Part of a small language model's weights.
Size: 8 layers, width 384, 4 heads of 96 (2 for keys and values), MLP 768 SwiGLU, vocabulary 8192, 16.9M parameters.
Training: a variant of Adam for these matrices, 299M tokens.
MLP neurons of a small language model. Each row is named by its layer, matrix (down: output weights) and neuron, and shows model dimensions 128-255. Each number is 128 + 32 x the weight over its row's rms, rounded and kept within 0 to 255. Numbers have three digits each. A neuron's up and down rows have the sign that makes its largest values positive.
A block is one neuron, or neurons of one layer that tend to fire together. Before each block is what it responds to, as a language model described it from the Wikipedia text at the highest values.

Responds to: Stats table cell separators. Pipe separators after a number or dash in sports statistics tables, especially near the row end after totals, such as 25 | 2.
L3.down29:109136136176097110171124145194137111115045159158117108122095149115118165115081132081138121136156127144115102147125114174162072106116165087062096096115093062180131198149137087100176137132100090101123097097127074115113131118067154080128122131149121126145116088148140174147099152108155132135123148148135143094136098127083163132113146195192122132075136142174107140089176134164157126106094
L3.down128:109139105061085149147099127154142059184123183154160144153155129156065171098159145094084135116099158171109168190084109132144068100111110090255086093133137147110112040180102115130135096112144085089062104132114087112074134154162128137088156148128128146146121141152089158113157059105109116101131104062147122161080149122121160158180103128155098109142120086073122117143166097131142134138149
L3.down147:099163171108178092103131168145124144133057112150114167099168151150120076116126057165149087137113110178147146094120096129106150161135108104255143133188048117102110209123184129105116115160105184123149144126123155084155164078172091143152134154146129103144114081154112181090104159161129142130114144119151134116158114123167161095152162157132179167150085092117124201133111110135146103179120
L3.down171:084072089058101110156107127154132143104117166131100154087136119092182097154128158096144058129089117204149171160159170177113140094130122071114104215133103117116145172078143113138126158115146136118081137155125152122093131191120174161081122106113122087129056077141119151109103105136113142131101107135103174106138170166089131144129189118112146132116089112099134111123162100094143131133126
L3.down188:115128191105132109166106101147101117110138140162111100131115114136099167129131093156184084115165104102098075151099111087132148066126132081187118143083099172095135108126124157111177135090152134115108156170101102102135109117070118085089119106118087138122091163141163103111124118117090149128105074140112171080141112161151093149185072065132092124201169161128172152071122106118142120096182
L3.down223:105206116139127143164100092124144136115141122152138159147117134143111127149102095099159065097083141151177158141129168182132086118118118149086113165127149180134062139114131113133085115129079090130138145140144146066152106137111175123134106186090120123126128170101091095191158106154096155143175131085167116123096147067129088101117104110128124149172066120120119134134124076156140118086142
L3.down547:127047124149113096124118100141055136096034091112093110134076144097089125115145082113169144117156105170110176148147140113077118102136168078119185147147149125194160234159124156161127105058113149138126139150144091167141124120231145166077191155127123108079130099163074133095142095071134111107119101177120177082193142098171063116148127125079152111090168100131094109157131124112117108139094
L3.down753:139093086135140097115078125141169106101030139172156169142158104113141090115110077082109142168115112124098159111145134128093136116122121186102118155146100115160175161121067145129186067112169091086191148092122076083151073154146090115136111116125051092182113087115100153150109106133118183110129152092180171129122133154152136172153125104152111097126098150095142149174186122127198124107088

Responds to: List and table fragments. Mid-word pieces of Latin species names, such as the -i in hornabrooki or the -lus in Angustachilus, and pipe separators after numbers in stats tables.
L5.down7:131163094172110082100135123124108105125109184122135138121156145126169135129148113146108092083153143128122081129092121098119101139252133138126180112132126149142145142147165138084070154155073113098117129164138191107154167169147100150092090143086143164111127159161093171133078111163026143156172223147095155115028078103091140141163149135124129098126126170117093085110118090167164132117157
L5.down32:103114139136090128091177131157136140146120133116120113093101117122127145126103103120084180188094086147147118190111055097117073129137123098116146127167138136151088235169127127146161158110188100099168129125128157118104114107084141155144155160136126172138133117149072125204112123152176125136160182096134162176117103155167146105147176136096137156102105150201130149160128154091151165123168
L5.down137:156126098107129130116115113099126052146174170107185173106167188190120080173184103177077135157093155142170106157162141150126114104101139179053077082075184110145069116183155129112107139156126136122082141151121161186140081158144102157133176132086144120097143047127126124124131096116084127135124130159119126179129117148090163163178136128116118079094155129152110101118198101052165118085087
L5.down504:097108117137173156161124169152033126142116181126144141151093185095163149150198097113165111151130087169119190072153135129115158109176092101132198138166079148136116121170123105097107124162162119111092124069091165192091108102120122116018134126168120134106099081153106148108116165154113115095109109162141150144129179085180177145162187230161152135160160134099229164136099136104134085188168
L5.down545:173115091093158089125029105155196185125138186132181089095176114117097142090171178136113113172128156117109124142150129101135138122114152117026154079094113068145140002181095125131110157114120080124093150124082089108110182073109169111122158144124130084143178067088078135151076155152136130156136148115121078117149150121158108103115110113112127159154153140095104107094167163096100117147101
L5.down575:149112135179134105128144136166083139158126151042128165086100125122126189141135095123164115079159103153115079127121103107135127135124135137084175092143170165084178175113045102128107129163124113092088142126094106071103134137116088158173094097138148118088142082140125174102132087112110145149149146171118180119181108104153129097076178133255109087120113142173124135095125166132106127181145
L5.down694:149142119142104130136125089149110188137147109148141125115123128117067125172149142164152153080101128081096121124019107045183095159119119114153114125163119129072115132133134145075093120063172155069162083163106103116120133039110121126090120153121108097127115122087126089080153139138169171194109143127141140177075087136125160135136131161064110157132136136122092113174139146152183079108176
L5.down740:081157138110109167061141104070156138100109144164115153148157149096094063080110148145162148183135157108134132135157177163130085072096121145217118171114107153143111148131152126077103138118092143196134132104132130142144159186134153138161122107095154076135140194096109089095098143100099101123168123147102078165211137090147093098158179138155124117165142133147133134206159079143097144161179

Responds to: Ordinals and period markers. Ordinal suffixes and ordinal words after "the" or a number, such as 20th century, 2nd, the first, the Third, the second round; also range links like "–", "to", "and" between years or numbers.
L5.down121:113141142106111125149085124123157158108133104120165151151086127163112149056136209141135079073087131199124173131118083134141072144073141094165107124177096109105128127157151113081136166162083147084092095187070164134150154128131126145110147118149107118162097197099095154181144139139141101101165151097085146134125089094107095127157100179158129113227167064183153124115092142099075116076084
L5.down161:169165139146178121154089111106114178103096072205109150119074118128126155116114142131051133111121110097132134175115144161153101081105111083104091076094092174149167162124150156118122146087082103176112109201135134106142118104105127138152162067162147109082099093102147100159170096216109046102163135083164118098133110171100181139111102103159119140151111132106057144108105146076121132172111
L5.down263:134096126181155141131123098150133146134091075137124074139146121147107102117094167158124142147160125143114131159136079183139156157114166073149105143176093103050102106089115143135121112123121122157108150109141196119115136160141124138182134128117150097179150144138124119156173142209160190189163094181169156187109147080082141128141144104089113184103092093081060131124089133161112126110140
L5.down268:080145133123106135133116124165137085096105160110109131140104138137122063077145127142081170085115127097163119162095137185109140116118147115044123150114105100080124198126134119087117124124132169222093100112099187151126090128074070094099166144124110127170165170176169119099121101150150134117147140165136167144161150156101111123160137129146097121139072118143170100145103096128120146123076
L5.down385:100126169116128149138159171171125177179091111194153129067144161117138155135117147209148128124111083105105092175148165117091153134112132140147141151175129144127121137124141099052158145138136067222165101180103142123117128136191094129067069128091111137166141147154143138107168089133096075145139099143081089185158235145117072140180151126117180108111115144148152104091176135116085118119139
L5.down568:133165113164142117146192095047085096135124162119138095145125180103141205187114122101095080157090128211158132161128159192132121127133092101106163167159143105162161108136108137074131123153117155126150115134142113125156114085112079146160130131166101132129166117124073143162120134114133117110168122090102053129189102082131122137121140123145142137130129112152106113138151126123150142076127
L5.down662:098120115081122107114116142098108125127129146154121172187145117133106117097105145159133121088134147141144092144136117135146119118145089147145112092138113072111085126112164209160115085130126177169094159163114119112156117161049125183154162123145129133144113105145141143169129153180083148171114132113156105108128128183146087114118160205184106119053179121122088142132069041191122075182125
L5.down665:121126100147120143194071148166154128137153101127092133144171125123099076131142139109092131143166159132126167142154181122056143092162128117198198122112133106185199179139078133124170127130127155177132104126144106162133147161159134132157076139108114102053097084085082179141133158172130133117112110137152106218110191155116176122106136129139142129132218139105128070110135100149087167212163

Responds to: Early word-piece fragments. Second subword piece of a word split after its first one or two letters, often in names and table or list entries, e.g. e-as-y, D-ing, He-id-elberg.
L4.down669:118117164152097102082111109194124110104145079126164115112101125152169129115095144144110161134123094061130111162136149132126113081094115114108142118129163161109138186158150126065143120167176076086127159103074128110108160151190145088116104148081161105199091096103080111175150120142113158096163164099134101127132115120146131154167151143139123116180200101118239174095120161145136173126144

Responds to: Delimiters after numeric cells. Column separators (|, ;, closing parenthesis) right after a number in sports and statistics tables, e.g. after 12 in an NHL row, or 9; in league tables.
L4.down100:106115156149125086150108114175118114133098171099167157140100106068130166150150108130097133105124078112120119149130122145127103158165146097142144156163143141111082165134103098131199111160162111128099104169163112138089141144132162058159210173061113089084110165149176133151105108080075153112153160086122112128142124088133167099168158102105135148110113143114152137137171106136102105089072

Responds to: Second word fragments. Second word-piece of a word split into fragments, usually a proper name, e.g. Bur-ma, Par-ma, Sa-ur-on, welfa-re, Ku-hn.
L3.down57:150153158108085151112141184165140113167099092128112158146096148119078137131103141109143110163149108109071128109125118105118118144135187143186093071153165131116096170165122101056197093129087146181117144171077166112138147156165138187071056082128167088195106100168128122104047147120149130119186164088174122138139120178116089149140145096160127114130127130204111142135100112152125148142119
L3.down96:115096080085071161140126156083169125176130091091119227102148163123144140089133047190161123099149136130155116142077064146137119153159128102151194154111147147095137204134122111136088134089096107086087127121129196094153117152117181156112175125124106107135142196086087145132120146113162149142163217095175106091183115105126138125142146159147121119107170114130118129144088126170135108095143
L3.down221:146154165097147086161189113139129147132132141119110110167120164125114123120135091157081126098132163134136127091105131108128114142119156160142105109103139080092144178125115082135098088157130126139135137132093137091105183131149114082094112136083127180130128188163129162137135094153172162161143122145148087104063133126167078111118149133174154072153174097102123110115110125161163114154200
L3.down279:098141100086112133095181153053135132133107125115186169150116119123141124110089106159144126115138101169123158117156138149109093140122073163137155096085117126119119135119200083124156140123100107131134162113093140131172066162119160149149166133154163151149145141129134158079147104087121136166087121088137057110095110042112132118123106102138142137099136139154120152202093086090128157198122
L3.down438:183132141102151086161166146152158084082074083135115138133107115088127156142173110132195127121143147111150154111111181119133164195172133122025165121135130116085168213073159149113177099120128204103121116139083110041120187092170097106153151149113134136169186203145105169063137138129152119148197141162126135115139154148159098135129137117135035159147108100100172133090143152142126153163080
L3.down512:084143134161103144117135092157178155133136166177154160111092141089102180142092207130135161090139093090164175103093151127101184078232094100139155165142058137115152169115162134186171162094139145149125131130089058139145113131093143206199133134136120140138128165149150144173159128093165074090110071107120137069131110123064102151091157110122087124104104076120155137119109183160095097161134
L3.down536:179060103100178144121222153111083131131112144156202082111087088132116155102074096115119087140108183133131097118125143078144155140151121080108110126147158140103107185218124072136078117146071128171129151126081140145122171130147071121183103129119137183129195134156110164126094151143116110104129098155141121125116072181145133120161107143130075105089142096134153175084170139144089113104135
L3.down638:133151144154127118107114162118111140093125083152128150155099143109118149144120129142107153137101150144148081136150076139101110118158067126147117068124103124085141191131086094133136100090141154117162119213117122124116121065104091135173072085088126142159184105074108149130148073114121167067160157084163128062177119105143155142135128171074148148164111148117137089149125151169139139134077

Responds to: Mid-word name fragments. Short middle or inner subword pieces inside proper names, mostly personal and place names, e.g. Art-ur, Ol-af, Fa-la-ise, Jal-is-co.
L4.down534:123070174142051104110143103195096185087120091141164084120106086154137225190166121121086121131158139107133106144127139131155091149073097111090122160230100125077126132137124081132060162094136167154129137156166044140166107083150140086139120149134173160109144189190125125116119110124166120109155096113111125106145151103073123104138128190057178129123150108157120138158163130182138164165151

Responds to: Mid-word continuation pieces. Short word pieces in the middle or at the end of a word split into several tokens, usually following a short first piece such as a or Ma, e.g. Ma-g-nifying, sca-ly, a-ven-ge, s-y-rup.
L4.down130:134105193083135193132084148107148099210101121128161154086175122195092184079095045154063099123087128156181150180168208166106100125162147108174138054110129128132100202117113140129100146116113121108166135128092122121052067179080131097106123149133052189108161170140181104130156121129193131160088091070150132175130100085130138167148152171107115164134146116094070149143126134064090111118115

Responds to: Mid-name word pieces. Word-internal fragments inside proper names, often Chinese romanized names or place names in lists and tables, such as Hu-o, Xu J-ing-tao, W-ang-echi.
L3.down108:106128101133112113141122113180130147144124159114141186163160164132135181107189125152126128128111136104223144115087144086105095129090087133101084134092092123188109183071061126099053170154138121119163143172062124099146169166133127112114143163149156161124077078110099157177154121118107179128134093149202123124139076142111137154121193148137134127156151161089117087080163166157128145136117
L3.down220:136150167136165108073133140134084142128118111119106184105133125121124183099130143158138125054133067093133125155211091106120146115140126138121046062144086171084198135067148140145136185119063109163107152135159108127100093079126116105090148126126154139119072146040081112153138121103118114139099117162099147132121129116130071166096164196148088092132098064128142135186167128153180141154119
L3.down264:107131146197132092055115116086151135154101112151121196145169140105156142127174087122147134120088199214151172121065156079143141111169127094127146144117120117158047119132134111195139126113163096136092105137132110163133157143138128145129178145104151173130145155110113163147133124121103146114107057148120115182101075137127126107078159133115169095144109133096082162122094187125178145176164
L3.down444:124156130184149117110120152154106150102114167154116173105161117155141154149071140121089151138111124158201131125151108109081150129119120093078122185148109161115106192100155139123094075119136182148103186115105151207103135108133154086099149184073108155104175135083127128177149108091123143143158125112067167178084086103139119104140155189149097144121127134126150099172111108185082131099134
L3.down474:074099158081135112136111153121152113167089134147170188110113130114141150183110127117076119142131136113138153113111167163072114119098152055055100100146103184095163153157107181120187057106130161128180111083080134155139128104125081112128157159143137143083125098151124149128134081166134130125071175048138159156106159176119097182159192102111133127118116182095139106089161127137120120134174
L3.down508:134148173143112050122129137162124157132106111159124085120175117143118110083131145136194097120146154142128161075125106121163128162137123149173102115139145082135066177127113129147094134138144137104183106097115157190135134165143151096117059104105136141141111079149053102129168088142169177145173175141095109142130074102108096163062093188137181063170140094128127079139120160101145092137098
L3.down643:137092102179153043156150110086102100146096156115128105051122150167091195100149120120150099154080173115097093146090190089118128144090150155118054102158095139102125206161165163135132073129102153061108119169126180113137179157117160061140067187108131076109161158112141104109134147138119145153143172145093069125063128105156101125070125149135199127167098138104126179154171136157095094150166
L3.down647:102144196096081112085082148163092162139131103151123142171172134093119186108141109091145117127120166117114106142163130182164124159128211123089136150109124118180089142131113193155155160107151149111165108121163069162153152132127101142106076133125158138207085172132143127111162122124100103084165108172126085162173137088065093133101149155126128154204136119109173117147121136074097090138169

Responds to: Mid-word foreign name fragments. Word-piece syllables inside proper names split into several tokens, mostly South Asian and other non-English names in lists and tables, such as Srini-va-san, Vi-dy-agauri, Ram-ku-mar, Man-da-lay.
L5.down59:176131104102110142070122160152187117166095090107188088114168108119182146121101039186074151148103114180097154096119102104120180146063129148041147196150157195135098111112177102145148092095095155091174199122099121164234149150104089146124104137143132140176147166187151121160092125134117117125146105090113199145131118130128067120136076145131182084066120116134064126173192151087118048137091
L5.down147:137168143081145160098159157114139156162098121139153105106159167078108135111139124116106162153082126135148147149170118070144068116170164083155124185197071158148108064100140151122134125102132112159132141149110113041123154173116110150127064119103149181131072190148168112087138139120128098154153136166123081144096158149113109112128141115159126131098115133121130059041100103178171148149172
L5.down524:136146146094134165098121150113089102134085107123118146177105119126104079133096107091124108160127145108088109061134142170120065110114131113172156068177065140147124145096098114093079165078193193190117097155129158133122160118119140133075134137117123188086087094108184142104131127168127124135160117142158112144070147077152161078070116171196098118123111068121124105160159129076134176081219
L5.down541:110126115106148153151133152077126137127126104139140126141093158165107131097150164082097151080065141145200137127132126182047127164157149083122149158158082089121167161134177135085165192137145134100046138090108057124098122174081102058093098116123133128162113168092132081093118117095099108094135166142117113176204128171116098094154141195157147096095074088165082123134167138113126157104089
L5.down581:127098123048130135197143093143121127178106073115137095160121135125135107180110150067108110154135144143126186109108095081110157101127117140163130114117120118131116206082085116112083170141131098066095121101141129133135122075131138188136114107095117164133113202154113136098129071150148121146156125106181101116111104164122199050119123125139107159118159082171115158161116117144144164117144
L5.down584:116139135086166136180121110109163110137117123131101156146192141101169125160128116138108145115077130167116077164091123107057117119076149089186111089156145100133092164145135161131122092097138090160141128152201129119187130186129163134132156160116099121086137136136160153113145097144114125164133196182097076158094113104102199128121121148059191150143151099087122126154161093166140133147117
L5.down623:148159132183162113105164166167176117117140129129189077103108191130117129163082181145082145173103120136131129081102147124158122183113114098140141069079153177130089192183129117132178074203143123169126090121083154112157123110107128235110120127120138150122110120121161096148098155136133093171132129134100135118159092128123103131123107141150107098102121123147153165068096133128143079105169
L5.down746:193124107140138142144105119169067138116110112143127147136162121134141101120137154120119152158174117073142158094154108109150136087103123123217127105173039138137126063170111107148079080170091095144098133122181144093117117089139172061118178121118094121059190106119093102102124113143139039154139099095081103134140139115140127178054174104141167132080104076136173111113098112113119138110203

Responds to: Head word after "the". Ordinals and nouns right after "the" or a possessive (first, second, last, birth, death, role), plus table pipes and coordinate digits.
L4.down438:105138117094174137110095130069138093170143181113164102142140166133140161139162145107150101121098165079160128135113107136152117121143154164162149196098115140150097138163165143148143054128095188133141140080178049114095121127089135171153144117098096102163160200129090140108164103115183117086171107145134089140120174122164137125096160115112147084162093119154164160163157114109177208118123

Responds to: Second piece of split words. Word pieces that come right after a short first fragment of a word, often a/A or a name start, such as a-kin, A-er-oflot, Ra-ko-čević.
L3.down105:156109118118148159164139132048125119105172144150123166093099138160130157134146127200184102103165103140129115121080155122075085133114113134157117144112138104157094110168140148148125129201209128087073145111102171144147088179119117159131135194150072150100110090076166111074180129111118077103139143189112085174093087106084189130131132095138146169113164187112191112089115104139127136160138
L3.down161:112160111164095072132120113103161123135104100097107099103134122147151192158095154168114075122127130097122134106143149124088112152112092117119115111181146103095117140127158103188110074143127142099157134145096101132169114093108158126130169167123072186137178130139099097105108103108106200106148120125108117089131113164108163163117212063100134117185087108124046138176118129113149154097136
L3.down379:145123212136124163195094139152155146136101122106117141166092100106118154101105109101181121206131142176127119162121133146165095125188114121148181099180111076176118184111153070129106084124170110082100132131171121093114093137083116119168133094167141122133105120133113171100169098098164076113169182114118095150076153116097140124160099129106193102171102126166103096167069104131131136101124
L3.down430:087077126121128109154119184101097141133068149108126133135154147147146128102079099147097119128079113123087172102122112103152147146176107098155164172108116107087153190141143181101136086140159189099123109175054153084167130109121136151151128102106161084156209163072163145131146183168110139161116154146126142147135131143170154130159122146109104123100135134131163024096132126168132125112130
L3.down613:120123157101138100092086134151127122120066134064105131130136126129110173113119207092124119105156149151096101141086124090191131175097082089168128124084104128096145107084107170128147157181154118094180110111085127110122106133098115128109138123129152210122185106100091135111136142117154170076136096176173097144098129111107146154135077164147134105109079142115074172101098163147156126162112
L3.down636:152137089151077129162095100114109149090102117115159161127115163108091111112160093112109096120126142152065145182077158130171157104078150161226085073165121085078111116110198099111087148183134066083180130152091094154120132071150148160144141079103104149154194035114085185119082113150144138100140184139162163101160134179137116143067108152128097088106123088136107139125107041131164049091174
L3.down650:173165110133085164102185136148165116110131161067112100151146189066132137090123136131139110145138175167140152127161161116139111144143158102143142156067172161153177111118085085124063153121117157066144083151081144098088140099101166154080096105144106118137163121135117115098149143196140193139088145132089169071130149165105148101149138192144088125130097123135087140132133106107161135110159
L3.down678:084085203157045110123155216141131158134112131111140172103187146092080168100093137118160156152130126123113116132117101105149126112185141202138081149120172099125162179132134136097145062169145140124146130128094149115101180087160121144102134168120141142111132119124172121106162149139142064133147083160112137054113121062112108104114083059110088121143091155126136106105114125165136135205217